{
  "n_layer": 12,
  "d_model": 256,
  "n_head": 2,
  "n_kv_head": 2,
  "head_dim": 128,
  "d_mlp": 1024,
  "vocab_size": 2750,
  "activation": "quick_gelu",
  "norm": "layernorm",
  "norm_place": "pre",
  "norm_eps": 1e-05,
  "positions": "learned",
  "qk_norm": false,
  "attn_scale": 0.0884,
  "bias": "none",
  "tie_embeddings": true,
  "parallel_block": false,
  "extras": ["capped logits"],
  "init": "uniform",
  "init_std_qkv": 0.0408,
  "init_std_o": 0.00833,
  "init_std_up": 0.0408,
  "init_std_down": 0.00416,
  "init_out_by_depth": true,
  "optimizer": "muon_variant",
  "lr": 0.00962,
  "lr_mult_o": 2.0,
  "lr_mult_down": 2.0,
  "beta1": 0.93,
  "lr_head": 0.00621,
  "grad_clip": 2.0,
  "warmup_steps": 200,
  "schedule": "wsd",
  "decay_fraction": 0.857,
  "decay_shape": "linear",
  "final_lr_fraction": 0.0,
  "batch_tokens": 32768,
  "seq_len": 512,
  "doc_mask": true,
  "train_tokens": 349800000,
  "steps": 10676,
  "dataset": "wikipedia_en"
}
MLP neurons of a small language model. Each row is named by its layer, matrix (up: input weights) and neuron, and shows model dimensions 0-127. Each number is 50 + 15 x the weight over its row's rms, rounded and kept within 0 to 99.
Before each neuron's rows, "fires on" lists the tokens most often at its 100 highest values on Wikipedia text that the model never trained on.

fires on: " ", "a", "ec", "el", "oc"
L8.up270:61 84 60 49 38 53 36 50 48 42 42 67 59 42 42 29 51 45 44 40 64 16 26 16 35 46 61 47 61 61 65 49 51 49 71 55 57 33 69 21 34 71 54 61 94 55 88 43 42 57 66 50 48 39 46 46 52 60 52 40 36 58 41 72 46 37 62 65 41 45 57 67 39 52 69 50 53 38 58 41 40 43 62 50 61 36 15 43 57 81 50 52 39 33 13 38 23 38 23 46 28 53 55 59 34 41 57 61 43 36 54 37 63 43 78 67 33 55 35 49 62 43 41 63 42 55 60 60

fires on: " of", "ile", "ood", " to", "um", "ly"
L2.up180:35 32 52 72 67 49 50 63 48 62 49 49 53 52 51 52 35 59 35 44 72 44 39 51 55 38 52 52 35 49 33 28 49 63 80 55 48 60 59 48 56 47 67 58 34 55 46 62 42 61 62 78 59 43 24 55 57 34 45 37 41 35 82 69 57 46 28 46 39 35 73 67 54 30 00 61 24 40 64 50 60 57 61 54 56 39 46 37 32 35 54 34 46 60 41 39 41 23 72 37 40 43 66 34 46 57 42 19 61 35 40 44 27 43 50 35 43 81 30 89 50 70 52 52 60 26 49 93

fires on: "d", " d", "D", " D", "-d"
L3.up496:45 50 50 51 61 26 45 34 48 41 41 65 69 38 61 52 44 47 36 45 61 39 12 58 43 62 66 48 54 59 76 09 43 46 47 35 68 62 12 38 52 38 26 65 44 44 46 39 45 45 63 60 51 61 49 35 51 19 70 34 54 44 47 45 58 57 51 53 30 58 29 51 35 42 40 49 40 27 58 59 53 38 65 61 44 67 64 42 13 79 49 44 43 66 35 34 63 63 75 28 70 34 19 33 53 56 65 69 45 24 42 27 80 70 68 61 65 46 57 63 52 66 46 39 85 40 27 41

fires on: "b", " B", "erg", "B", "ac", "-b"
L3.up817:54 49 66 43 25 50 30 38 45 46 31 51 48 62 44 56 76 43 36 68 43 18 49 30 31 63 68 71 57 45 46 49 62 44 40 45 54 47 28 49 34 57 68 41 66 46 30 43 45 46 59 45 54 23 38 60 53 75 47 60 56 33 62 53 54 37 43 51 46 32 40 58 47 37 33 54 33 62 45 54 49 38 38 55 70 83 59 84 78 51 55 57 46 33 30 50 66 87 33 51 53 41 34 57 33 35 65 50 47 43 57 39 64 67 44 48 75 51 20 39 57 21 50 51 48 39 23 73

fires on: " |", "|", "=", ")\n\n", " -"
L2.up852:49 36 39 53 77 18 82 53 32 42 52 31 43 33 45 62 59 46 65 49 74 54 57 39 52 43 26 42 73 48 32 35 36 73 68 35 41 46 52 24 51 39 31 31 48 54 71 57 27 55 49 48 63 69 44 67 73 17 69 54 49 40 41 61 49 31 28 77 41 52 58 72 54 55 72 58 62 48 39 61 13 39 54 54 60 48 54 58 69 51 37 60 19 62 55 42 58 48 51 40 42 25 25 26 37 51 48 63 28 69 45 67 51 60 81 50 72 50 58 42 46 46 36 60 66 60 32 29

fires on: "ate", "ar", "ad", "ay", "end", "are"
L4.up297:56 53 59 84 37 76 32 51 52 57 62 66 34 41 52 45 46 46 33 35 28 71 51 69 25 88 45 57 32 34 29 61 53 27 55 52 10 42 58 73 20 53 80 33 54 73 27 51 49 66 34 62 50 74 54 39 60 53 41 51 60 72 29 44 22 59 64 57 51 87 43 62 44 51 72 55 51 49 67 58 33 65 35 44 21 52 59 49 58 44 39 48 66 45 46 31 47 58 34 51 60 25 60 45 39 48 55 59 60 70 37 42 59 68 43 71 50 48 69 51 73 57 60 37 32 57 29 37

fires on: "\n\n", " of", ".", " =\n\n", ")\n\n", "ly"
L8.up480:58 46 57 58 50 55 51 71 27 38 34 53 53 56 26 19 44 61 71 66 53 17 28 46 34 22 50 47 45 21 28 37 60 44 69 28 51 66 50 66 29 43 50 58 59 68 24 57 59 40 49 60 46 53 48 37 74 35 44 43 36 52 52 60 50 87 60 51 47 38 30 48 64 61 04 81 50 66 90 50 67 46 27 54 48 60 50 71 58 39 68 55 35 49 63 53 10 34 70 43 44 40 59 56 42 73 62 19 59 45 42 38 89 44 51 60 60 73 46 42 42 47 56 41 70 33 65 61

fires on: " not", "ly", "her", "if", " Not", "eed"
L2.up749:28 52 42 58 67 47 32 59 47 50 48 51 30 69 30 54 34 73 49 40 79 52 71 39 69 35 51 42 44 57 54 35 42 47 81 49 58 49 78 51 80 56 06 37 58 43 18 57 60 57 15 32 31 44 59 48 42 48 44 41 54 57 43 52 44 29 35 26 55 34 25 59 61 39 37 72 44 71 83 30 61 52 25 69 71 48 61 63 46 40 65 63 39 42 34 48 39 29 42 36 35 29 38 63 56 25 72 60 29 60 50 54 79 43 55 58 14 57 79 57 50 44 81 38 60 22 48 70

fires on: "|", " L", ":", " |", " St", "st"
L8.up800:34 64 39 60 65 65 40 23 65 72 68 78 25 52 55 55 69 63 40 65 33 38 60 37 60 53 57 26 33 52 32 36 42 57 62 33 77 69 86 50 35 27 59 63 29 55 54 46 61 31 43 59 36 45 43 55 40 38 47 56 45 61 59 48 54 34 50 40 57 58 71 57 40 51 66 80 47 35 53 61 58 70 52 77 71 45 53 51 48 76 30 49 62 39 52 48 26 68 42 54 49 59 48 04 39 58 35 64 34 48 20 32 77 45 41 44 66 18 41 42 55 64 75 71 50 45 63 57

fires on: " D", "th", " d", "ing", "ly", "i"
L8.up106:42 40 48 60 52 72 43 15 42 63 21 53 50 66 65 58 52 41 61 67 70 42 36 37 57 52 54 51 31 58 61 46 55 75 60 43 78 55 60 36 47 30 33 77 53 39 34 45 64 32 48 48 45 83 45 58 50 58 74 62 27 56 59 43 57 25 39 43 48 48 44 36 55 29 48 53 32 52 78 50 53 23 56 45 55 45 42 36 60 48 61 57 46 74 32 69 62 34 30 51 68 71 48 02 70 60 55 36 52 50 56 47 67 49 65 51 59 55 32 55 53 80 73 40 54 56 25 60

fires on: " on", "p", " of", "il", "ack", " in"
L5.up805:51 64 49 48 53 69 27 54 22 40 72 74 40 34 37 41 90 28 35 57 48 40 53 42 67 76 38 46 64 66 28 37 48 34 50 31 06 60 51 43 53 37 51 63 38 63 68 53 52 49 61 77 66 65 44 66 41 33 51 50 57 65 51 50 34 13 42 23 65 60 70 25 40 41 34 60 54 46 61 57 49 66 37 53 40 40 48 62 52 36 52 44 33 75 49 44 29 10 55 29 99 69 75 46 52 73 31 66 22 71 47 65 62 40 51 26 29 54 44 47 55 43 48 68 46 32 60 16

fires on: "D", "F", "N", "H", " |", "W"
L5.up183:71 44 65 70 68 60 43 50 53 62 42 56 46 51 73 50 48 69 49 39 61 51 52 39 57 60 78 66 45 49 27 41 42 56 39 18 44 45 33 61 40 27 71 48 25 62 52 57 43 46 33 57 47 28 33 60 58 42 40 72 50 40 62 67 58 50 68 68 57 31 35 62 85 49 43 63 42 57 46 56 60 33 76 46 67 52 57 69 27 29 71 34 54 50 63 57 42 53 60 62 49 54 55 73 47 42 52 43 23 32 36 45 51 43 56 49 67 28 56 35 63 55 48 52 29 59 30 36

fires on: " |", " (", "ST"
L3.up399:35 54 41 56 29 19 54 49 42 72 48 54 61 32 46 64 65 70 37 35 74 42 60 37 50 51 52 60 44 66 53 51 48 21 11 47 63 67 51 57 58 38 50 46 51 63 34 77 56 70 56 21 71 54 45 77 51 66 27 58 39 36 32 54 45 35 64 61 34 40 36 54 60 69 69 64 64 37 45 42 32 31 72 57 60 34 58 84 38 51 78 43 52 50 60 63 13 58 44 38 57 57 44 40 43 12 40 60 47 49 34 46 69 38 60 56 37 18 72 45 60 40 45 37 41 70 09 57

fires on: ".", "y", "ing", " of", "ly"
L3.up249:51 55 28 27 29 59 10 59 39 82 47 52 42 45 36 33 43 63 75 58 49 67 50 55 51 62 67 44 75 29 08 29 65 35 48 16 46 63 35 75 62 66 49 47 57 42 38 31 59 60 37 66 69 47 08 42 69 40 44 48 60 52 70 79 44 52 69 38 70 55 34 56 43 71 20 72 61 78 70 78 51 69 50 45 57 55 68 28 47 51 66 72 52 71 59 40 55 52 53 61 46 40 48 55 42 50 74 64 37 81 33 50 69 77 32 37 39 54 51 39 59 58 54 18 51 46 48 54

fires on: "V", "F", "M", " early", "g"
L8.up203:53 59 52 52 40 64 41 53 53 58 43 29 50 65 79 45 60 52 36 68 52 53 65 39 58 73 74 56 55 56 36 53 27 45 44 47 31 49 53 55 34 40 60 76 51 63 21 37 48 36 45 73 47 41 37 36 66 47 47 52 34 50 68 45 47 52 56 65 32 49 63 19 45 61 19 60 62 61 24 87 39 46 58 81 28 53 58 46 34 40 63 39 48 66 59 55 61 28 95 48 52 57 68 48 29 57 51 32 54 72 56 50 64 67 58 53 42 08 38 49 74 34 28 58 55 50 47 47

fires on: "==", " |\n", " and", " mi", ",", " ("
L8.up996:57 45 49 56 64 59 35 58 65 53 24 30 66 34 41 50 40 44 78 64 52 18 27 57 38 28 31 73 56 67 24 41 61 67 39 42 36 39 77 55 52 61 38 20 84 21 61 40 46 42 65 65 73 54 64 33 55 66 46 61 53 57 18 20 65 54 49 72 56 60 51 70 41 81 37 57 44 47 49 59 51 13 37 52 52 27 28 52 74 30 38 54 47 46 04 40 86 54 30 32 61 32 41 68 46 33 54 27 42 29 34 49 50 37 65 62 51 59 61 60 41 30 64 31 32 57 56 57

fires on: "ating", "ated", "ed", "es", "ates"
L3.up184:36 50 51 75 60 64 63 53 54 31 47 47 46 50 56 54 50 39 36 59 59 46 38 63 57 49 33 53 38 40 43 67 37 40 53 63 52 32 37 55 53 70 47 59 38 38 66 55 41 47 41 73 44 47 35 32 50 37 38 62 71 77 47 53 38 60 21 75 43 64 50 25 46 34 57 59 42 80 77 42 54 56 79 10 76 57 74 25 47 77 50 76 58 44 50 40 50 40 67 58 61 26 52 35 41 56 70 70 45 45 67 40 09 52 08 15 45 66 38 35 38 60 05 52 45 52 44 57

fires on: " |", " ", "9", "u"
L5.up897:72 52 43 61 79 55 78 60 49 68 70 75 26 74 43 52 41 29 67 50 71 38 36 43 25 64 53 53 44 20 31 56 41 36 73 24 45 14 64 58 49 44 61 57 61 64 61 47 59 49 59 43 60 76 31 47 60 20 63 45 46 49 50 76 59 54 58 63 42 56 52 52 32 56 76 61 39 56 40 64 62 25 57 39 64 71 35 57 50 45 35 52 35 60 32 52 57 28 90 33 62 70 44 31 54 17 44 34 19 60 29 66 41 46 69 52 72 26 61 37 44 67 58 69 31 50 29 42

fires on: " A", "il", "en", "ot", "g", " the"
L5.up636:39 62 49 58 63 33 45 34 66 46 55 86 76 49 37 57 37 46 31 60 29 27 37 36 45 46 35 40 30 73 72 03 46 48 59 35 38 50 60 31 47 62 34 68 46 64 51 30 76 35 64 47 80 70 35 49 42 70 58 60 56 66 55 57 31 38 40 60 79 43 57 65 65 73 65 42 41 62 46 63 13 67 58 41 47 28 72 40 52 62 53 37 52 46 54 84 44 30 70 74 77 44 57 22 39 76 38 69 44 87 36 46 62 63 28 33 73 16 52 45 23 33 50 44 41 48 48 63

fires on: " m", "or", "en", "id", "em"
L8.up479:58 44 68 69 37 51 55 49 66 57 64 45 67 54 72 61 39 70 81 38 12 17 48 57 62 58 40 60 68 57 68 39 28 46 24 66 45 26 67 79 26 63 45 42 50 47 42 41 53 60 51 43 70 30 36 57 50 38 52 35 58 54 57 79 27 59 39 61 63 61 54 44 71 59 44 63 52 51 62 48 30 41 54 42 32 51 23 34 45 65 30 50 38 56 45 49 70 39 78 36 32 49 55 65 35 34 43 37 54 43 30 29 62 46 49 61 62 59 68 47 47 52 63 43 62 50 58 58

fires on: " as", ":", " such", " under", " cl", " on"
L5.up45:41 56 38 64 50 42 50 36 48 50 45 58 56 54 62 63 63 99 43 23 47 28 38 85 88 44 39 53 71 43 65 33 85 62 51 35 56 28 63 51 29 12 17 47 30 55 53 58 53 53 47 51 27 58 68 59 53 34 65 42 50 46 67 55 43 54 57 61 47 56 61 51 57 50 48 52 71 46 43 50 36 54 31 64 54 48 45 65 44 35 80 40 50 43 46 33 80 71 39 22 56 22 53 27 77 28 87 25 50 32 34 48 49 30 35 54 64 58 50 51 81 58 53 62 46 57 49 31

fires on: "ly", " well", "ely", "ially", "her", "ively"
L2.up700:62 55 69 37 58 58 23 41 37 40 56 57 49 51 46 41 80 79 73 65 56 51 44 44 72 59 58 56 57 41 62 69 45 53 54 44 58 76 54 61 67 52 47 84 43 58 72 44 50 54 33 25 41 39 48 48 65 84 18 52 44 61 60 53 37 50 23 47 47 62 46 63 42 39 60 29 45 49 66 48 51 54 17 59 59 38 48 26 35 40 67 69 53 35 06 35 60 48 46 46 19 40 73 67 45 74 58 50 41 64 65 67 47 54 59 33 26 54 52 73 62 50 70 41 74 52 33 40

fires on: " (", "\n\n", ")\n\n"
L8.up591:60 34 66 54 39 66 44 71 62 53 50 57 28 30 37 39 29 28 54 44 39 30 54 64 34 46 67 58 75 51 52 62 86 44 43 24 67 67 58 52 55 56 53 48 47 58 39 65 54 63 59 45 54 42 46 54 55 48 33 61 16 81 15 49 47 60 69 33 68 52 22 24 67 51 49 58 75 53 60 96 57 42 25 88 71 45 41 37 33 70 41 45 17 63 68 62 55 66 63 51 42 71 48 29 66 60 62 66 25 61 26 45 86 71 52 60 57 47 48 16 53 46 46 43 70 52 33 44

fires on: " on", " is", " in", " ", "h", "k"
L5.up920:45 64 44 59 51 45 31 54 54 21 36 39 41 53 27 56 61 41 50 38 41 47 41 69 59 23 26 46 72 44 61 25 40 33 52 27 34 42 50 39 46 44 53 59 41 52 26 49 31 53 33 44 41 57 32 69 35 66 42 53 51 54 51 29 50 43 50 57 80 69 53 58 33 27 66 75 57 36 42 57 50 52 84 51 43 57 48 78 61 50 89 63 58 62 56 26 33 47 62 77 84 37 54 55 67 80 54 70 55 49 46 60 53 65 56 22 36 39 46 20 58 52 09 79 42 72 60 46

fires on: " of", " B", "rent", " to"
L2.up120:30 67 55 53 45 53 35 15 56 46 38 60 57 75 67 67 48 60 68 32 34 54 48 68 24 65 62 60 57 36 36 36 54 37 62 29 52 52 41 48 51 64 40 62 62 13 36 58 34 45 58 57 87 65 42 40 34 54 46 32 32 48 51 50 28 62 52 55 44 40 38 41 68 62 47 48 52 55 52 41 72 37 67 48 38 62 60 43 45 54 54 55 94 23 37 48 72 76 26 56 48 68 49 29 34 35 62 47 44 49 29 67 38 49 47 47 70 00 43 63 24 38 40 35 50 86 49 56

fires on: "ing", "ent", "ents", " coll", "ink", "ife"
L4.up70:22 52 48 43 20 39 66 49 45 37 49 67 42 75 53 48 28 30 46 19 46 49 60 49 24 48 47 67 65 38 19 72 42 60 38 72 65 38 39 36 54 72 64 56 55 58 37 45 70 52 59 56 60 56 87 64 71 22 70 38 27 55 14 39 46 57 53 62 42 49 51 35 29 74 47 25 39 53 62 42 70 54 59 60 33 60 66 51 52 38 56 55 56 38 21 58 56 54 17 95 46 40 50 54 49 31 24 48 50 32 49 37 25 77 59 45 40 47 47 27 60 64 43 55 61 68 45 55

fires on: " un", " met", " ad", "–", "n", "at"
L8.up443:72 55 58 44 60 91 36 46 60 45 54 37 30 50 77 37 68 43 68 40 65 40 60 59 43 54 70 70 49 39 31 79 67 30 58 25 29 40 58 65 39 59 14 75 47 62 50 58 35 12 53 61 75 38 53 54 24 57 53 62 63 50 62 78 34 45 22 68 45 48 65 44 38 54 71 49 47 51 43 38 50 39 31 52 76 71 77 76 27 56 41 55 58 39 48 34 67 48 52 39 30 25 36 29 48 54 39 52 52 53 64 33 66 51 32 57 31 55 30 48 46 36 55 71 74 25 30 63

fires on: "|", " |"
L2.up149:32 47 34 39 66 50 71 62 44 54 80 47 32 47 58 57 74 40 53 27 89 62 48 21 44 48 54 57 65 55 20 33 32 79 62 48 36 55 53 45 30 64 58 27 55 36 69 47 26 63 53 28 55 38 24 66 44 36 58 60 48 12 45 70 39 20 21 79 55 71 81 71 52 36 76 56 51 48 36 84 37 69 92 48 48 42 72 68 47 46 60 67 31 55 51 31 60 48 56 50 44 66 31 16 46 47 49 43 29 67 43 47 42 51 73 46 47 37 47 66 53 57 32 52 61 53 56 41

fires on: " of", "ed", "en"
L5.up931:27 47 37 50 36 55 26 28 69 42 41 47 88 52 70 42 22 62 48 32 43 26 53 67 31 64 37 64 52 58 43 55 48 65 53 41 38 39 47 66 45 70 23 73 40 32 41 45 67 16 50 42 71 42 26 85 38 66 49 38 43 74 43 41 69 72 75 50 28 45 37 58 57 44 64 52 37 65 77 30 47 69 41 34 65 42 62 61 45 61 52 51 53 53 54 58 55 74 46 50 62 74 59 58 45 57 40 37 62 44 18 47 45 51 78 53 55 40 67 51 27 55 57 51 67 40 38 43

fires on: " |", "|"
L2.up633:43 53 44 44 63 39 71 50 56 40 73 41 24 65 66 70 60 45 37 23 69 50 26 37 24 51 45 54 63 59 46 25 45 74 42 35 49 49 46 47 60 53 61 45 29 33 77 48 48 54 57 35 48 60 42 38 50 35 60 51 45 32 66 56 52 24 08 33 54 59 67 70 71 29 74 44 52 39 51 79 56 33 70 35 37 51 68 68 49 65 58 49 41 60 50 45 69 36 58 61 33 54 44 23 31 58 47 54 31 66 20 63 50 47 67 28 44 37 46 39 53 65 26 56 60 44 54 16

fires on: "ic", "as", " to", "is", " without", "l"
L4.up87:45 61 70 20 63 62 42 72 35 56 36 62 45 52 44 45 42 70 22 62 42 13 49 59 67 53 39 51 62 39 49 89 44 59 42 57 62 37 45 70 80 38 33 40 35 63 62 35 74 74 66 53 52 49 56 36 78 47 24 54 74 61 80 34 36 36 58 64 40 57 42 13 59 66 66 46 40 22 51 65 37 51 45 76 49 83 64 49 56 46 51 88 66 43 61 64 50 75 68 62 21 36 65 44 43 70 59 67 66 48 46 48 35 79 48 64 51 40 36 57 45 78 39 43 47 37 75 57

fires on: "at", " to", "l", "t", "et", "d"
L5.up462:21 64 61 31 31 53 48 69 36 58 52 35 61 39 64 33 50 58 21 68 26 51 63 75 51 39 57 24 53 46 40 78 42 77 55 52 52 27 54 71 69 51 61 32 30 52 27 24 52 31 49 33 30 40 32 34 51 60 51 61 60 48 50 49 67 48 39 52 17 51 51 63 58 16 30 70 74 52 29 51 52 55 71 50 44 45 50 48 56 48 73 48 51 27 50 54 64 51 63 63 15 44 30 65 63 66 60 84 36 49 41 03 51 63 51 59 89 63 50 69 20 79 27 52 50 45 27 65

fires on: "ric", "al", " of", "ach", " in", "le"
L8.up660:51 41 73 65 09 57 64 46 29 27 61 69 36 62 46 45 45 48 38 27 43 42 69 41 49 53 30 55 33 53 34 52 16 46 46 52 61 62 72 72 53 39 53 51 41 41 41 52 68 62 12 41 73 37 51 78 61 71 60 34 55 41 38 81 36 48 50 66 64 52 62 43 72 46 71 63 60 68 66 31 64 63 59 43 64 26 39 64 50 53 56 57 46 55 75 46 52 47 50 21 69 91 49 53 27 66 13 51 64 47 45 60 61 41 55 65 60 60 80 53 50 50 49 48 43 46 21 45

fires on: "-", ":", " st", " (", "/", " s"
L5.up230:28 34 49 54 25 55 16 50 34 50 37 60 38 46 52 35 20 33 50 47 52 35 41 23 54 28 78 55 75 47 58 46 61 30 46 60 63 61 23 51 41 63 30 28 66 67 42 42 35 32 44 56 57 65 57 83 32 66 24 43 46 29 45 51 19 55 46 49 46 34 60 67 69 63 68 48 38 54 29 50 42 61 43 72 58 39 53 93 48 46 60 47 54 41 70 59 29 62 35 23 36 64 55 53 27 33 25 49 27 73 45 37 76 62 54 47 44 64 63 49 61 71 54 38 46 23 52 41

fires on: "et", "ut", "ph", "v", "ent"
L5.up901:55 38 55 44 45 56 56 47 61 69 60 61 37 34 33 71 41 44 58 54 40 51 45 60 69 30 37 40 65 62 33 84 57 31 48 56 13 41 44 64 75 48 33 67 57 71 52 68 27 44 46 55 67 49 68 43 68 64 79 31 65 46 40 25 40 51 25 70 22 26 49 48 44 43 55 59 46 49 74 46 45 39 99 57 47 76 42 45 65 52 61 65 59 41 27 36 61 25 48 53 46 48 17 57 51 57 36 23 55 41 57 46 47 63 71 37 55 58 53 49 30 58 44 52 44 62 55 41

fires on: ":", "°", "′"
L4.up292:70 95 49 49 65 36 67 33 34 36 50 49 40 44 40 69 35 58 53 22 68 20 20 41 71 68 48 50 65 35 75 41 51 38 39 37 53 37 73 36 56 35 46 57 53 50 59 44 67 47 64 84 31 35 43 39 55 50 31 32 79 63 42 47 73 38 60 37 48 25 43 35 42 34 40 59 63 45 78 18 46 51 22 47 53 63 80 18 50 36 52 58 52 51 78 52 60 82 36 72 45 48 61 42 73 29 38 42 47 40 50 83 50 31 55 38 61 27 47 50 62 67 43 45 16 44 51 55

fires on: " l", " L"
L3.up539:43 77 60 40 44 58 46 28 47 68 50 54 59 49 49 23 51 40 52 80 30 36 44 79 24 38 36 39 46 54 49 34 21 44 57 46 38 58 66 32 49 57 14 57 40 33 48 32 36 69 72 67 60 49 57 34 62 52 51 57 48 65 56 52 42 42 41 43 53 35 53 24 63 68 49 69 63 77 72 50 25 67 61 77 65 53 72 62 68 70 33 38 44 51 41 69 72 64 48 52 22 58 11 59 66 33 78 60 57 35 33 50 44 44 44 52 58 32 46 33 25 46 63 80 59 48 24 22

fires on: " and", "==", " |\n\n", ","
L4.up512:65 36 65 52 52 57 64 61 44 66 43 26 33 34 37 39 64 53 55 56 54 36 38 43 47 30 56 43 53 55 53 59 68 46 28 56 40 40 34 70 44 70 38 28 61 28 82 61 47 44 43 47 63 49 63 37 52 60 39 32 38 72 25 43 63 46 31 64 61 76 51 56 47 55 58 20 51 62 69 51 72 60 38 55 37 11 70 45 61 47 69 65 48 54 42 50 51 54 23 57 65 59 56 52 41 39 36 43 36 63 56 64 19 70 64 56 49 37 51 53 51 16 61 61 50 40 75 35

fires on: " M", " |", ":", " and"
L8.up136:64 50 39 75 43 31 28 29 45 66 53 70 48 51 59 78 24 62 26 33 51 39 36 53 64 72 57 43 66 38 45 43 46 60 29 42 44 41 34 37 53 38 45 61 42 55 45 49 65 39 61 73 16 35 51 66 62 61 33 54 41 86 40 45 72 37 57 45 30 55 61 56 88 29 33 49 77 39 44 49 40 46 49 51 54 32 53 63 37 54 50 55 68 18 62 67 58 52 62 47 42 84 58 75 33 60 48 59 24 52 58 38 32 26 43 55 52 44 69 35 74 62 37 42 46 56 35 64

fires on: " |", ":", " "
L8.up15:19 58 27 75 70 22 79 63 54 62 57 71 33 46 48 38 56 53 43 78 53 43 38 55 39 35 59 24 41 34 58 35 44 48 57 52 73 53 58 41 38 31 65 60 46 83 57 44 36 70 55 65 43 42 67 48 59 60 45 35 41 52 55 51 77 58 68 62 40 66 47 93 56 39 60 85 39 47 32 44 67 60 61 55 57 31 45 55 49 20 60 29 34 60 12 50 62 25 31 27 38 88 67 34 54 39 53 57 26 50 40 55 50 55 65 38 64 20 34 62 60 56 68 68 53 62 69 23

fires on: " ", " of", " to", "ul", "el", "-"
L4.up979:54 39 68 58 56 60 64 65 72 60 67 46 67 36 43 40 54 37 42 27 47 60 25 56 41 65 37 55 64 61 56 26 42 48 70 52 41 62 53 53 48 46 27 47 57 95 54 41 34 36 59 36 61 41 74 72 41 60 63 42 26 55 46 30 51 52 54 89 25 59 52 53 53 56 64 33 48 41 44 28 50 39 61 47 88 49 52 63 42 92 58 26 37 43 17 60 30 53 51 27 31 52 35 29 67 74 45 56 48 64 41 65 53 47 71 44 67 44 71 55 73 38 47 68 31 42 41 44

fires on: "ction", " dis", "ection", " it", "co", "oc"
L2.up882:54 37 53 28 28 26 33 52 52 52 53 48 53 38 81 43 27 37 54 35 39 92 36 51 61 24 46 75 58 60 72 26 54 36 47 59 62 44 53 68 30 50 49 58 38 51 32 61 45 59 20 57 62 46 73 74 97 72 51 51 87 34 61 56 49 70 56 65 64 36 51 40 37 46 76 59 42 47 33 49 38 72 61 36 66 63 76 73 30 51 92 30 45 53 37 51 57 50 39 43 38 60 53 38 47 67 64 24 43 55 63 52 28 32 37 42 47 72 47 78 61 48 29 56 67 31 44 18

fires on: "ra", "re", "t", "en", "em", "res"
L5.up481:36 32 26 48 33 43 44 52 66 59 33 46 27 51 41 47 61 37 37 13 33 38 47 60 89 64 45 53 92 44 51 60 23 65 41 48 61 54 46 82 42 49 38 40 52 39 60 51 45 26 66 56 46 43 38 60 41 53 66 23 59 38 49 79 34 63 69 60 27 40 72 61 59 63 24 50 60 39 72 51 44 58 49 33 54 58 50 35 25 57 89 30 58 40 33 38 63 41 66 30 75 30 36 90 15 75 29 36 43 52 37 43 43 63 50 44 48 81 53 61 54 55 29 63 85 51 39 69

fires on: "ed", " un", "y", "n", "le", " "
L8.up323:45 45 49 64 74 61 56 31 54 68 63 33 39 32 73 33 54 75 39 47 56 40 44 48 45 31 27 68 41 43 40 55 25 39 56 32 74 63 49 64 14 67 44 53 36 37 43 36 36 68 43 66 73 21 33 71 56 67 52 79 39 22 71 73 49 61 60 63 44 71 36 63 35 69 74 54 26 52 38 65 37 50 38 33 40 41 68 49 56 59 47 55 18 42 66 60 58 34 59 24 46 37 66 52 43 61 44 60 60 88 62 34 59 58 51 47 58 51 41 51 51 47 56 56 84 42 32 53

fires on: " G", " B", " g"
L8.up957:50 51 50 86 57 71 38 47 63 46 37 47 32 54 25 49 48 38 47 72 47 19 37 38 43 72 33 62 49 39 36 42 41 60 46 70 71 57 44 93 55 56 54 32 81 43 46 36 38 43 38 40 70 60 61 58 63 45 65 45 43 37 43 48 52 45 61 28 41 22 71 63 50 52 47 36 34 52 85 71 18 59 52 43 59 54 66 73 69 38 63 68 58 55 38 82 45 57 58 35 38 33 58 53 53 32 56 75 60 17 70 61 75 47 53 36 73 50 18 49 65 45 33 29 78 50 38 80

fires on: " as", "ed", " and", "ing", " pro", " or"
L5.up777:64 56 53 37 20 47 53 31 72 48 28 48 33 23 28 63 48 37 38 42 45 24 91 66 24 46 52 51 41 52 45 34 54 56 62 58 54 54 63 38 40 38 46 42 53 30 41 34 77 34 62 56 50 80 47 73 50 33 35 23 47 62 32 52 63 57 62 55 37 78 39 24 32 57 59 67 67 54 38 57 48 61 42 51 84 54 55 45 45 59 53 78 39 35 52 66 34 61 50 58 44 48 52 70 37 46 54 54 54 58 68 30 47 60 90 58 32 08 46 73 35 51 27 51 66 37 43 30

fires on: "L", "af", " l", "emb", " L", "ourt"
L3.up114:32 55 63 38 43 44 57 37 48 42 48 32 42 62 20 59 51 63 52 70 46 58 51 60 42 44 62 32 53 45 59 46 39 43 63 30 47 57 51 26 52 46 45 30 50 38 71 63 66 81 27 55 45 39 62 51 50 61 56 43 64 35 77 57 33 25 27 56 39 23 30 53 41 62 66 56 41 83 72 50 37 52 39 92 50 47 31 72 45 71 57 40 17 42 37 63 53 61 76 54 30 68 41 21 84 59 53 44 73 41 64 64 60 45 41 12 55 33 44 44 32 32 39 40 59 33 39 65